config.toml
vocab_size = 2048
norm_place = "pre"
rope_fraction = 1.0
qk_norm = false
bias = "none"
learning_rate = 0.0119
lr_mult_o = 1.5
decay_shape = "linear"
max_seq_len = 256
max_steps = 3663
MLP neurons of a small language model. Each row is named by its layer, matrix (gate and up: input weights; down: output weights) and neuron, and shows model dimensions 64-191. Each number is 128 + 32 x the weight over its row's rms, rounded and kept within 0 to 255. Numbers have three digits each. A neuron's up and down rows have the sign that makes its largest values positive.
After each neuron's rows, "fires after" lists the tokens most often just before its 100 highest values on Wikipedia text that the model never trained on. A number after a token or word is its count.

L2.gate519:149123171151133112085111134050119115133203119147112118132152107110136172115149123072153189116065025111102092127128136137133111099173101099052127138079129139132104137126087123126130071093116112106191145186162140177092153066157137164105085120099103127151123084105078096088103106168048159119157148123152103152092147020095096150142145124121149114114181094145122089244145140110140250121109
L2.up519:132167078140113175150157115111140146098193112185166134132119104160103124111137157117202164132164148133161071094105100113145123102151087099116091187109133155063131084136141117018112162149177170166110094107140128134155131177158155119141120129084140135120122159185078108066102086111052166080101100121129116165118138163108110120147098097128088117116097130125112118089165140168166114104089
L2.down519:145171175229138106099145038085108109102175083167154136125152107143136118090128170122121165114153098107086131097175093160161111124163065115115137148151099107122108112104156187146081153133117149101154125177144145099105164118172179178233090095092120128088101086182066064129132133094104110083082102117179100070186124086138104150060203137124080089102137122161084116190155089124152160074073
fires after: " F" 13, "f" 12, " l" 12, " P" 7, " S" 7, " f" 6

L2.gate469:115128155128138165073108150133135087081197121139136113159110129118085067142105141213118057073086098105094152190156134133120162147153150155127180155102129140170133101093115159101141111124129149092102089125093142124116085199139111114075184143167077153154130122117170078147087084173098126154168154096176107105102104175141132122121081197096116126198111136110061118155097125119114160112148
L2.up469:121156155179148151090166145126074059138163134109165127109111128115138141146111194165173171106102125083123109135124113095105146139133125128105171109135090085121130103148147108187128089151117126106076097063108072181139104145125154112090114113181108169171130154121144121097086084123118101098115111106153099139128021143140060128135101171104091116135120101121154080107055099174123147110137
L2.down469:208170092113056082191136105159134148178057203054120121122137115149152136119180064104112098121162159141165136099105072124125098154120099106110118072145177127180113098096107119108125118104175126141158094173136086090138118070171085156167110179094139099114125149127087133124167162157139163160119138158114115127114168103116140133100141137106110111074162167109143119141156126142132082124070
fires after: " v" 44, "v" 13, " V" 12, "V" 6, "ol" 4

L2.gate167:224164129119079127116119094105152034154121163182105149157107137176117224067115147108205144136114104137127123163102115172127123132111186129138118139122079129100135085153141125148165165152144162091122169152114133155198181159069136126169057160129113075052109114121131117136197131117111087136096120146102161180113170097081112192114117127143123106085099126091206148137103150113142081081101
L2.up167:150151117114158143152145056099182066212072083161110116120127117120143140116169142117086143102051147166134143137078120195105137144109141136109143182128124171128130074108129089085131140171155142117155135099124135186124138097137152069185124149155098071131121068176084140121152154117152138214099085140131091159165062141108089130197128155131099116124131126109170113136138162115167160113134
L2.down167:111152119174134181155180145101112085135121078131134119064145074128149127182116086109036110107105129094184111061092143140117134149148087183097127143146163124140086151111136130131090129146149166142184132156171167117145132101188086075119202160152117110121086121163106062090128141176176091121143056117088122095160094123174124132137113100075133129120156094147100113155127112189111150105158
fires after: " t" 23, " S" 16, " T" 10, " f" 9, " se" 8

L2.gate416:079132125164079113138134124212114086119154083130144114168111109149143131115120087148190108105059093087137122099144144164186121131108121129115185099185112155151085107081143082143086112134119162166142120094159165157151156144078137109129089118111139086234117104108141094147128138162135084173128149135109140096154105135161112135113109177105134188093115119076104171103138125144096111148081
L2.up416:154128139072118151174143130158130156156077155134158104151089094129142127087171113113073167166021163146129184134108105141093127165098108117192127077087184165157128142124132152144097143136182107084159120118141126166069172175076101133132173151131140107098060099112154148139179189063130130131131153188138165123154131135094157133193116165112120150069146121135106094098141097096147087111105
L2.down416:109120103169117098081186142159141089135154094138124118161109080102105130159160104179123142128106087160107094098132135142136095159144160096116154130095110115107111084119181121187119097134114147136097165096135145103202119124095178109159075100130096066179118153099087098133103118161081196149135078123131131160019131152187105187123134195113112153171123121117165153148171129104127145169087
fires after: " D" 19, " Wh" 12, " d" 12, " M" 11, " T" 5

L2.gate603:175096139114113125127123067185110161100123097151152130088106110129112162115104092102151093108152152164120151102089134168117133170153162132110163100169144072104129135151154154097063105134135088119120142155114081179118116081151142113152145148082086170138132140199121133090165065106117133108123127082127092143143089089136135154118101095164099077115140121088152184116147144141146132236107
L2.up603:205148119064124068141121147172173112106108150077088135122159143137133134145160163078136128123144150112122146125049150210116181159117158126083131123097199178139119180174172126091110148167154167078134080079121082145147153108086158076087229123120069162106087142168149124167089090190173130145097175112158087126191174154173137160079158173079132123179121153071117174083083070159138141160112
L2.down603:132152148097166156140150178109165102125189130159113152117137157140118082175160150120091101084111138069152077127174129079118120140161132175105131174044128169122112128100140102147121180148158130124129131120150187079152139207135116101081121115126183143124138136111166093189115142162155146108145114149164191100113126132169100058130156153099155219117158129240121147095080064110109149104128
fires after: " re" 19, " st" 13, " vers" 9, " bro" 8, " Re" 4, "ol" 4

L2.gate153:093139199077100043076149116141142132148113172115128065095125088185128168102107096105102063109186081130147163097085047140111111151115179132126088170123104140162108143131106125093110134168117138103176128145158120132070161133128116135142125134102097178125173114124100148140155099122135112148086133099126170110157097140056104134169172116095115112117091105100116148154153127085120097118127
L2.up153:147110174165079079126145107101156125165105141125167159165138115124153101156150147089121173080091136136129156151094128114117147116109100124153135165123101209143181143106178133127108159068116146107146163202179141166137135110187124092205129124134148082117096136119132132100062132178130107141075089154144099168099161171097147129130099108112117142095140122092150145119097100118202126158080
L2.down153:127079143123178052117114096108120140097148141021170130143136065166111223127129080060076134166093103109140135112122127117135083133143103112129151137014166136089156142185106142201093117108127140201154103146112104105093122058144127109160168158125091169121098109119145131119077098142121137132104138154124123141124151126133150162125086140058091152100160116156111151163164142129147122122167
fires after: " B" 13, "b" 12, " K" 11, "B" 10, "C" 8

L5.gate365:098141146082184170106098132123088131173104086067124113099152127110123156139062089110162094124104146074059127147136145128133121149175122100110138120165129154105080104095123170129131159150181099176125128121160065157133166133188147139128116178179115116114116141136097064129104109065118097130173085135051116124143179080087089116180162169144137099154128103133138130194149147136094105092075
L5.up365:102184128107103117068147042132128138169134132143142084106091060096152149075098078141088093050114157120092127129158151120147154106126152162162150166124127088106099104151106122131101125154157150142118174062116074166189124170124152132147122156144119111158156171060074115138121155194201139150143171095175104168122116128122169122105131124160108126185123118104126093164132121140077205073137
L5.down365:108183160129097181151109101151124082165114147152140112111144114100106144191128082100121067221130108117153122131103103180073131161120130131140137140050106105130131100149150096095140134112109114113131119163155176110172103139121090077129112160111154078160126091176107145125130126097123112125111182145148160063127167148115125087142119130121137059135177130202148112106115108120160155193154
fires after: " D" 17, " L" 16, " V" 13, " d" 9, " l" 5

L6.gate277:136149171112081057120124093114111140175119172124198101154156094184087154144093215173158126149122129129119117082141126141076109064086098139170115149115175123062137093148142084156164142136174114128052148145101158154108153141136148111183115118157090186099211136102119064138160104113095137153119140136148107153153098120111090166137164131135153161107194145137111109132091086079188123122225
L6.up277:155100119103151173148099152127175119157111124117133213160149143160147099080118084086164135121121166120135116143171113075080098136110125152194139189121145093118069134172124146134136156100107112100144173176157115111157161107074110117113161146088139159184123141159141169137103191120146136079174170135173129073135163132103085170070171087133117086083143135076083127148144139102135134104092
L6.down277:116158148128127114107157136168132116094084157118126129134125174182152144158138140098059098136125188077170137165128189091139171132146176147129138089132108127125114113060101034166096106165132155141140109153135135137077107194074079114155128144092125166069084142111098120118101098086132120066201084085097149067176156123125179088125137168093141122124125119157109103115094033158148097099112
fires after: " c" 20, " p" 15, " P" 14, "p" 9, " C" 7, " M" 5

L2.gate136:103099150154093149192085123087154154145108127119192179143120174154161147089113076143146056110121119130130097115130091100119121152111100115146171104085088114073153124119101091104135109109131122135109094138088081080118071053101155086084130119066116068126089094186111090132106172126079099153123076105128122143146126150088058126119131122153117136071103081124125088111149140092140154194148
L2.up136:174135113142144143127150089123103116104108117120137167153126072141138109154119116058140171115120141137052070116168155156107099087093149124122104133109147114097125098106068158058108176179112155129134108230086128131150121135132114114127083118167098168136119135092106132136179152118132115115134138101075091125119113182089152124161115126134121110102125132133160141137077155151110120126174
L2.down136:148135108086107126138156236127160154174116105153170153113146158105134186103128135166142125143127147130181128123149156163188096149137138141161191111120101168164106075149136214145085102085161111101100098091180145106117094077166148143081159116193115136115088105087093130094107107165100157091142082119133156125135161165077100082106169124125104132095115118135142064111121140085135139161082
fires after: " d" 18, " cl" 13, " int" 12, "ced" 7, " ass" 5, " w" 5

L5.gate413:120096086171098120149175138128161067132111083096092155095132172126186123101117139100145157167124123098105092152111113117158131105117079084103121080083129112123164164065121170096105109171074067080168134098056066126100135134170158120050126070117104091169191129143091051063164169139096063128136146159141151130082141134132121174119161155097121128130090140091096081097140127124143162060100
L5.up413:123199130187092079144191147105161075120160182088178134147173160126154140095176129102138102135103107136054152128151080112116085134141138147138095169136108136114178092111075141153131106167157109130146092167101145141134186120122117155099189118118138088078037096085135133061135160135119154153081106144115161098121135095051138154124155204144158162129070146141086111136124165121093120136158
L5.down413:162108118185193109110146106125133138157136102090131062130142174135135155116143123112102079066143150145159150101107065137129121162169113085161101126118108107142138137083081149095161117133201128099122125101079165108142087095154101146100100160144162074079193154141142109082088128132134112169107067137084138185135112119171147106105115180110167167138149186092160129108063029120122160103163
fires after: " ad" 14, " d" 13, " D" 12, "d" 7, " sub" 7, " red" 7

L2.gate360:148133106097145150157148155164109127142174113084111105100113131112111074122153077157139115205116108132108130098120167101111108121127115131175081146111115187211156128076128105124095104187104143067173104175191145112191090132078132116124102133146127118111161117142133102113117136092168120117128155159162157148145182132122107112103167150102104157125127132162113109155132061190093085161119
L2.up360:164221084098093111132115132155099163124064138142108065103170152123066152146152171106156117146081145111112102144136102121129124086081085152170145139115145110131132133146154148101097068159167101173148124144056159140131094144118114097156143148091170080087147058117153142129180113121084179119134072130090130155145091149099116087166106115163089112102130085130142132151130116170121145167171
L2.down360:126129101133188079113071153103202153131150146122178122108130196150170132157110073142146140060125137170123159116156176133119183140182164116086129087177161151082127098182113094112122151108150114117108113081099114101088148087147111168088161117087088157154112112127131095112135123202127122111112080128141096126158109097121125068119167067178111110132129130150151208092129156078153116179102
fires after: " s" 45, " h" 10, " H" 9, " g" 7, " prov" 7, "ro" 7

L5.gate566:113091152126054128167123160107163163106092180145093185108056113115130102159104111146101149186083127076073123096119099180088144105126073113111136092104147105179117165174143143139187095189112113129100144101101149089175061117101174087095089153170169140144133097121114176113122116107180097100166161042128134141147078129084107158115133098107151183154161148138173130155152110060182180128138
L5.up566:136103175175134139110141163117111078111138113113151123149120138107148133175104086139063164112074090232086141148177133124135156137098183078163237104143135109137081138129111118101116170137077138168084068111123103123154149131099111127117087073155156108105135125136105158101152100129093165123105133127076096146146109115121158152121147161120217104114133131129102073166148139092095146204138
L5.down566:138126131073138144125200114138110073121136099161115136107091146178129124081079088137154177135129142063112170167101120152106111133132034159053170065080117131099120111146132172170118073106147155094111108102134154148123067155135166105146113148162134134111169127090197170183087143184191121089150179113161118104134170141108084107105085083131114192106129128147135207144166159156148129073063
fires after: " D" 28, " d" 12, " w" 6, " De" 4

L7.gate491:139072145125085092096126135136112072153108112137082165231109117133135096193076104103128074174110155130210148115118121070078106102119126103139128229095139128101075089150139123119155171086055116090097165146133144093150131131155141117161169086122066118082188119148119162067177119098086109088148131108163144147120097086117144136147096138114060102122120137171090174180135133150113129131155
L7.up491:121055131146142097173137124167107092187149104130168126140103163079111114101143158122108093084109114170102160130168051102073170150135120128127155144118092146118105089094144168142119148142085132164114148194138104166078190113136117135112045077103105170076172179110184084153165172152146193099144113094049126133124195093145124118102176129080139123130096140137139141147091120114101186133065
L7.down491:066136096161136182122117140181120119164117089086143137157070119170147120058139121135190135108143138199081109117114052121111074139122107134080142144110143205149122139109085120149092199106084143096130095116183101174105161134107108146127165080093076159087085132115055078072099178133121156161125122131177108158098133121121158119090148104086091119107067126130105111171110120141160150123102
fires after: " U" 12, " C" 10, " c" 9, " Bar" 7, " G" 7, " t" 5

L2.gate312:145176094147124117098082137107171113068113108113125159120119146103094096159198057106118147133143159103075118123142155119121090103075145090148046178125070122159208095114047121162120148153108152098167082140138171109143131175081159131123117158077125157095191118165092101147141163111097181064127119150165155140182145143089162099106148123144117156172150091158093112118117120146134132136112
L2.up312:179115120132104086153132112176106148134088137135096103152088053149155144072149070114082130122092169114093137092116164105192153166095129075175111142138110100094145119078148136138119112137124101136156159123162137164100158184065188139167103098115102092148174161144102108115166182126170169134139098120091142135202137134068185103163145136132093182115112121140091125142126117173116072078109
L2.down312:120086126094134154125115127038156166141202139057150118067136175165158110057159162082170133136140063122108089125133128151135145106118100130076152151204112142186114111166118112108156123132083113160140087128069156136128151099166157150139165123082152130137094016163130147146079093160116106084098164156206115147113096113176107123142145177138156130107164079077125109080118152104158136160144
fires after: " H" 28, " h" 17, " wh" 8, " He" 6

L2.gate198:134170132137148136182038098144173118184128133153103082184148095114071167125083186148167121128126087146151183122104143101121069124146105131115146159068176138151127139163136111106061126167170153168096152170109096173131107114142155124178088112150168152181095165135196132080153143095076127147159170135117108128098131125095137156135136076168140123137201137174111182164182111150159146114163
L2.up198:174123156125089112160142072086110171128091115131093103156136100122105065147098139074141159178132234137122113138163148117103146183146106113205108065111072125117088127121203113113153161128182117069118189142134133111156147146044126149057050072143130118134125068093124157135085120118134127136127138119170163118059120162136138119066172135147189126095156176139148141125100115136212163127115
L2.down198:140146114079071083153072111168089109130159125104160140128098151122161167157132078047140131150150135147135109149089101114165135120129119172159100105078170127108119099131138129073080135116179141188124145135130117122141145118130149138128178110136174125133070056140113131128087145151141080078138153144116142118119161135117075118192143084132151174148189155178139121171106170152109135100120
fires after: " B" 22, "ev" 8, " E" 7, " W" 6, "B" 5, " T" 5

L5.gate124:149137156130165083110090114103124199081076132125152114096167153137162110102117134123150102152185119147183126145116132067150113099130130147073127111118053127106136092123077056105149123107137178103134170228152146129091113089133149098104122099161134135139135086101178130100166124141114106129062118121111126156104167208118154110103110119051172133157106218089123189153126104151125118157122
L5.up124:116127227166196103093114141143138094078167114133130139128150113144092112081134129121088063159139174149136152112065098130145143082128154081215182136112122156151158110177137104048135106190104163131130106137151125144099146082188120107131136159072101130102130116138164157078141085091132119110099179170128137113120190150136071151175152122113123098158092094117078138140159136146128037183109
L5.down124:130090096127033169188070151151110205117147078127135133141135108112157115117147136082113059141137138128157079156238144136139072124161140144093140122148108158107122079122118174166195128124159087097123174165169116155157085110064139188143133169147150150134115124155128119115156123152077153105093116079142172135133125114092149113166095102159123179112130153102074107160108104104123209133103
fires after: "\n" 66, " S" 10, " t" 5, ")" 4, " P" 4

L5.gate394:142120071149094122181103089092154171120182116119154122088086178160152068180152130180199152176093180126151136116132133120100157109162063143120124108098161129144182143100136096132093075123147123071129137129130132137080157131173148112089191105127151148058150120151112062169128125140170129100177122206140104128134119112073142119117182133151093127092146130082163161209171146131111137070102
L5.up394:144159103103112115117182113111099132197137094182110134109110098158160182146151100150145114163142177146168134152071091184119138108165145131103181107204163155106151131127084109081130164180194122135106148128118139158102135140078141125144102131137106183168109125113138075063134064077106077184187105099106103176090098095114132129178174175144118152130134154109106142093130102118154093101134
L5.down394:119151092104169112134124108098113107099111123058194111105152136147159136138122192152138085144140125090106141141121079131151206124074127130127087107190087004157144132114102150143178150121167110110157181082092200087086155138136136113109122108089101079076065171124099176088180072140143111126149147175117130143135178122165176165123169166170108117148130189133149096106138150126148115144127
fires after: " Re" 15, " f" 15, " per" 11, " F" 10, " Pro" 5, " pro" 4

L2.gate476:097187150137099112160144126158122115105094190161098115105145160146158150127147116135170151172134100068171127092124116123140140194154138082165163077103155162119169110076075182096125139123093113158122147129109162102097151050115111141123163112121110130118122091118052105158198173154090180084139105118138104119122166148153130103160133133105149158109093081152127140082154104056091162047103
L2.up476:131099123133096145115149146073145127163156136180101120177133145126092136066104108141104141153131119158091108173107110157143071169149171095083060152115117132103124087148104155148156121125050150158148109138170166176185172141150100075064100157080123144120136160092088103148148123147173102078161107074134121174059146122133103145152130163171194142151068119107141168139137107156078183141101
L2.down476:125106121126121121120130161113107157116165112106088129112126158111136115140088167154071072092117082231099159174162049193158144089116154201149120171085087075177112113166133118104127130102163170101142099103173128114107106228139144063163116110076128170134164170131172143059107095142231108152136143100115159096047068099121120168117167110177114092118119189128124125164126141189152111184164
fires after: "ad" 19, " f" 11, "ell" 9, "r" 6, " stud" 5

L2.gate579:128134124172102140160223147072160131125126128161081165099145111156188120106164145115115139188130225128080082136126094092109089204040069126139158094112097142125166096135121135150103080150105158116160062125152107111105159203085142151125140139121109171134144141142112127161094163090142140103115189113146112091132108121106097103190136154138149148105133099179161130116128165129102060133157
L2.up579:137134129152141152132175158063105146115163164125109124116109094133168169095128108121129093133147117160107120121097108096113112139136105152134119112111110105159161087121087162137068173187118147136119139167182092097168174114168077142090148172169140177157114185135114121133084192107165185227174164126174174149146104160110077085093123200113121152162156138141134124100104181206165076194119
L2.down579:105032131144100099119031087117065119127129087101145077166168150138098104137112133148111142145127127090154110123161025117157137126116150193098133198133138140170064172148120126141138116158146129159107105138075123156085069113085164097145090037114100101133126090117137130106144134106096090075063113150154103163118127124084152140088130116103173119087094108115143168161129077083091164101119
fires after: " s" 22, " R" 11, " A" 9, "ens" 6, " bec" 4

L2.gate394:153186144105132134088153122109113134117124127108092089189111100142090151154173119121129113147140078106114101147120072125142125084126179128113134062165074128144141157140152072109128143097143144048127133129106095127130131130139091070132156171134076135117080082155156143132179111156138175153136112153155109100177171124105142118105076068156112140165106154141107150154091082162146123108114
L2.up394:063165128141148130144129121118119090090092138138218112135104115068116142198178156126148185129124135095160116154131151158127128094180088137106083130125137131119144121105158147187127138131154158123190155118125116134135128071106112185122105138101183111141064105119107106157118173081156149175115195096092171139103162115183121160166094099118074140094155108061114078070187158142114157059125
L2.down394:188145154092115170078137109171112138152125097121084185155113142142126113089124108052141110064100122119054145089143194124152121118102192140142111145084099104114131117149077093107108152096140115091142121134092183150103086130117131178105113140208078100114175130132139146122105063176149163111081070117189149134168153118094143083086134146174139120098104079162109165167058117075151164150095
fires after: "use" 13, " fin" 12, " count" 11, "ar" 8, " N" 8, " For" 7

L5.gate155:129131197105095149211142188074094129128135135120134075166150189142139066137113165120170146118115143104078088121085176082140152075149114080171094161152189146153177121131116151155147161167096131143162146134146091116147132158160176144147154110080154152109150136133147106102094129154112128119197146129146073138176084097143084129094059133117104132161114132134109127089141124083145160140117
L5.up155:127104182103184042162149108156147123167131206098143127158110147123153088143081111129122124054106138156140109127110104098175072151122165138175124149052108128128119130149157161145138145151138098169115152133186139090147187168101085127144170140088090162126172159073115059083157138155125164154227080099179165143093120111046111116115083092143140167116126127121104071169134138121080102076157
L5.down155:138138090144111157107121096156120134150171106124108112150148152172155105156140144117141169169119091167104163111137144130136145200166138130058149166117120101139085177113164101121125092115117156061127186137139063149070124122068191072160123069176146147091127091139150114106169134139044079144084100071144122075132120161175112126149171101192119153182108118139132135077108154146171155154096
fires after: " c" 28, "a" 9, "c" 7, "ost" 7, " d" 7, " C" 6

L2.gate14:162066113160122104114164133195114070095127156174107127131117158159135128090120066136199132111144094117139119185102126087084109135161131143070151140142123121118113093092089091131104133104074117050113174104162090150104118086146140144123068140087178129159109139126094109102119109086174125123112106131085102173133129152105126103147069074129075088167082169068182162169085151115145205148151
L2.up14:124088083108107077123154085114120169111209083112087116191073091156110175094126157125160162091154116132078132157040045091100119088135103142098100154196126088114116140159159112181198134128083158115181128136125135098129168140163106145113128137096090138171146113122158075136146147104164152162126131111089068192074171071168181139145108129052065088151086176156151051148112159140120088133142
L2.down14:153074174157143192132125129174117042108066121172132119057127155122132104123115050103096082138104163162125109122133131098131104156169184121066106108166141079071143087097096122102109140091115124129116130153144110120129114095162142165149089157142129061090076098189099105140114064084120123076118145123119105147145129155088148144125094068153103163109148150134124217126096093122153205152133
fires after: "." 19, "," 16, "\n" 15, " s" 5, ")" 4

L6.gate84:170128126139078062153126105108068117063148161098086112111095122166103161188127086143095162146104165175145128157135126192154137106126081085050157147133146119074091099111160106140202104143184119148106118096136137129145069209156125134143152103153146135151089138131046149151115109094132145164106118158093136097142147182127174090149130144109119148126110149177143134158110177156156124106103
L6.up84:136154171123171090120105187136132077083133118127160069121108115131159123127107113128122145066132139147114119143110171076132163113156062130141150165170225137130102090117138090147190149112126085173131110137095115137143154121193172173154165133112141136097108069088117193104168122128200161128174080106084113104084157187107142141082062178126124152178160116075102121055123118156149165033143
L6.down84:177135185122099133129142161122136130129184085157140130141170082102150091135105086162114114121128106151140129089100085140087153136149108132089108113107093122081177082131127068143166113144153089088155164153175113075167108149175093143144083132140161130091129171117088097116091106119097146091139094121146121094064106050133176176130094166092146153125121156109008065149096083160108203167135
fires after: " s" 25, " S" 16, " m" 7, "s" 7, "m" 4

L2.gate52:129122162136112153132133145126172092067091065151119151174157128084093136150114095116139135085156171074132125089132154134091127146134107156094154149078143103103117148153066127103161067161111075106120101227103149117109206102110149181112151179118216088147181131120133146118101062131122150121111096067113108056125123128109166153149165128127149158126137127147117109066167118073104106140112
L2.up52:125127113071102130136094118133170085138054112188143150157217144078101081111094158118127116072102132150121210153119124096093162163152128118180114122094113119128114079150158117078189155143141112113123139114122141124175106076133176150098114131110143032113108132090151142100160063156133189148100129158073122115123207096149070118121172162125173142129067147103125114131091124093152120139153
L2.down52:123120130129124158112111117072160140150110098138133105142132078090155136110170135136128146135150137206149182121163076138156122133099063162105145108138117175146143139105159175133112128127138131150126117159113078162097095116058154126124138130118098156140130084167164120096160108078092190127199141115136137058129108104065126109061120149111159095097116144147099168127149084078144192164079
fires after: " R" 20, " r" 17, " S" 9, " U" 8, " th" 6, " P" 5

L6.gate552:116142097152113137159131084171096127149119130116154103092131170132142096133164149128174143157127127126081128141163134130162104127145086084121177100120116139130172129115131099153126149113133133063101101091159126108145153123181129117155141076110074137142161133144093112093178101086166127104157133129126112130099133180105076159111104107110139088119172130135177118140136096140137181152123
L6.up552:129112177129182119187166117054091164123163168080184134129124128134089123154157157112155164194126147133105180112079122110154144131157104070129084117095133142186142102131141138113162107102108151142132162152139142128151090119165105069114043058121124166136117064149075110126126075114168164103144140163120124138114129105158121171090113142090131142159141154125128136156196132079086140128089
L6.down552:112133118139156079148145168104119165163158187107111199139119154126133178122112171171123131139097105155081179141127116123173131138096192113060130117105106097167121211151096124146149125101149136148159094133175102149124136134145067166077142105179089136129138101119044115104120119111123097133165205166096120202112071125187101186142072145110173153142121066140127120097148142103124135080143
fires after: " in" 40, " In" 16

L5.gate300:143091155124122189112131119118128150136139074147094098163164144118124091159110159172127184122187101080115082111126128138231124047181133135148112117189119084107112115137155149168123166090087151168122126217150152131092164149164125123153146132102104133124141068094093118146101088089160078183140086154147105113143098207134063147076127141116157119100146171130134094093116145190113147117137
L5.up300:122139166151165162113120153135121129097107107088177170125135149109098056153136104084060191162101097086074133115066114166100136060145143139118190091142141066173113131111170148127173145143178106053171127100127122090102159149131203178165161178121075145130119152063143163135164110178138148182093098153153152136135109147112056094092065135175123173144088096094130158056149089114109113056137
L5.down300:168179106080072129159130128116072103083157139180125154106112115104160137134133058125133088079162156178170154122070202174099160122098090083152115152096124146156150076093105157095145148090120138155131195109134151090188069110159108109149074131176109094156171162133134107118185158173104151155128122109120094116161151130203170152171089135129107139169114123102074124134094101119194117130125
fires after: " S" 19, " for" 11, "im" 9, " s" 8, "op" 7, "ig" 5

L2.gate41:152177113182154244184125148098158102116128125104131187163144117189142152149157095126038127164139113103129161127114055170138120138130190119172133119194137101129128146106133139157099103103121153117135140130143102147135191144129173108102108090137107088141209126101172065111091098126069077149161100119121126118138092095149078108140139099195093219146089154167144084141165174132103151088135
L2.up41:120133177100142115115090132115146135152128194149103110126107121143122116193158072162093165151118077085093111136171147124120088101114109151131144078164114139170105199165141089165203082136122166128077106101135125093093124080176136121113146132086134125095139089141166084201099104117118064162146138120096162112107119147119116121116097154129138139167131180129127121108128078108142176129108
L2.down41:159173110155103197122165154173168173108098155131066152113183130074138119080124175131100130084183090113168114135085059106108116139147186112109071121074154140107171127193148158061093145080141123103149130092117115137156091163138112136097078081110108137156144100100129118142148159064105094164129153096128115143145130132206124117106171090137100121172077100127182119116142112125131132092130
fires after: "==" 19, " A" 11, " gen" 11, " Pro" 9, " a" 8, "===" 8

L2.gate301:145118104100125153176138112128129126144151104109137145074066118097101142164122120097148066132152120133127075127140167069134152138129106076139118115150193165126142119091155107177105110102154150139105114106172102094179097142122121123179167084187129119140134197105106138193146093130124172158172159192111174102078163101094109058082158119112130123048114113065130156144102075144144120113097
L2.up301:117136157065137133138195144152163142110109137078057100112100143097157115145114124081131085131127168196130110120161137140121169139135169131112169120066098076136086095127119143105128120145140071164121161086157103123161102103099152173176117088124099082113155104106139189154102132069149172121094164140126171132129148076194166099119147132092181093120174147130081147095147135136115125122102
L2.down301:123196098056161099144130156100100123099090099128164162121133097128151158128127220112145121167166156109183132164136036129139166098138168193141146140132085170167139123150103124108234154131142107133138066125110152088099104142147102176117088163103121137173139098205125058122124192152169126114100130151112151131197137067121167150200130114154097153123136120171150160158095128164103135082108
fires after: " l" 50, " L" 22, " N" 7, " Z" 5, " H" 4

L2.gate168:148107078138176113154208094131099132135134136143110156119087091107162179121042135167161149128115108122140142160140095153093124136142152139131129174146135119069195091123121115133117163134128149181145077157100118136169173168077206086096143116154080171145105158146119122156133131084131139201174105112174095112059152171171142150090134136094185120105114166136134129131092138099108101137170
L2.up168:092126152146162117149145069148115152155175088150117094148072138146136141132076100155172082098163108129043103060162094118139147178102190167125149123164103091190229155135081114138091173155115112128088203167140179129155173123121191069133140086168096095133144136161077136101168091115109092159139131065122070105142106164127139091113082110156148145102140157109115150115161132146115094128152
L2.down168:070128067199125150087101135099130175122105127088113165086204127091139185119140159174162147162128153162170147127105157166148125127064168123147089084124144190111176145164176153138132068158128187068098035130127091128151135084134088117101166088134158094117055185112181060121096108128136178108122112155130157065122135107144170124138141092145105136121132106155124057118133043097135104129106
fires after: " R" 24, "st" 11, " se" 10, "R" 9, " rece" 8, " Ro" 6

L2.gate249:170143127138110132114179135080106144145104140203058087120135143108147106117147139130078160162168069153082089106096087076132129210144128063119161109079115144100150157115107146131112062135128171152129109133167182107137026127120159161090116137134139137140132169105106113121143145150165124110141126158110147130084172140122147141104103127125191121140139153110129159110129110097133168052187
L2.up249:144149186117147176130204150111176137173106136182060072104096131171102142139163094140136106142183163128130094151156163118155117153117112168116204158100120139174108117108094161157183132094070110158089097148165139112066112139141118098180096128157162125115115164110099114121149032132094117101126128123079181102137116134103139070116121118115158153107139140114108107163161165130122164136116
L2.down249:152069131079138142161128158165077083133157125145161112178086151100139126160133181118133118099079111112176170130143070151156141124143148122075088075189140114159170141167102150158173190114105085075132178107134105121093155148129121166102073117167146100155167188162146146103087130157104092140071115117161193140147132131155124140155139097127025123098080091161148137147120124121045089136120
fires after: " f" 19, " st" 11, " b" 11, "im" 9, " stud" 9

L2.gate209:156181117079138117119120170150120079146185153113126084125116164108109113162122093112168097115155108103045167193159107106079084116120158078147129120115089091083132138128101115151060124191172123104127124130148134156106127163142160118108062075161125159156132144153107128147129107094104074104138138132143116160104131114104159048114080089144203106154115109139131160177161145171075091119120
L2.up209:122119118129067124202107132178168116161165120150133124150091155062106096102083111115119087136111095128105079168112136075042061068059123087131109122165126108069116118155136130098116170118107144105122185127089058170128113098142188126150128122103089153156177101119104112133097135115136093087070118096176119133143101103134046127121100187102116114132175142125144195154137090159118149102141
L2.down209:119133130152119116106114137109108164102077097129120135098136170114165135165140111124177140178152151150139203069152128146218155124146091177122193183115132176106081063093179142135115132132114137142142086088115183113130105155106140149095121122182113105106075091106161176073153165153154158190161181121083125113091129179136139118126140110177157108157075082111140077076120142106139092149116
fires after: "l" 26, " G" 13, " L" 12, "el" 7, " l" 4

L2.gate247:122093149080136107135045147116097113125201076145193173108129141113088118100109133123117171155162061114073140131119099080167159143109145119069185117130154092100175162092128153124132155110112160068168108149191116126148146157091124060130130127102076110152115139123119092111073112159148122120164119134085113148146112142169128124155118157048146128144130110142081119097126177085137137063089
L2.up247:152117113129186155103130179125108150076159182134107099140115153110151128120151074084108120082133115143120191116166123121157149147104108087167056195136063123151149123059088142196129148115178129116132143097148182159170054147159127135136160087132109110127135114075112079109122160095140150113113179169083178171134126198102135190098091126143076122102084086143091127134099156155061095118163
L2.down247:100141089168153157096144169221202154167084169118125100134152077097107132183103165148135079114079149105133128159098187193114095044146138129113044132112144153157089160138122145094147126152129147098084198092111105120081167174150113116178115156150162151086167115150132096133186163129171085139141150174184136111147152165085163065122121116194119128125138113149129127114136125098091113108146
fires after: " inc" 13, " C" 12, "ag" 10, "c" 9, " " 6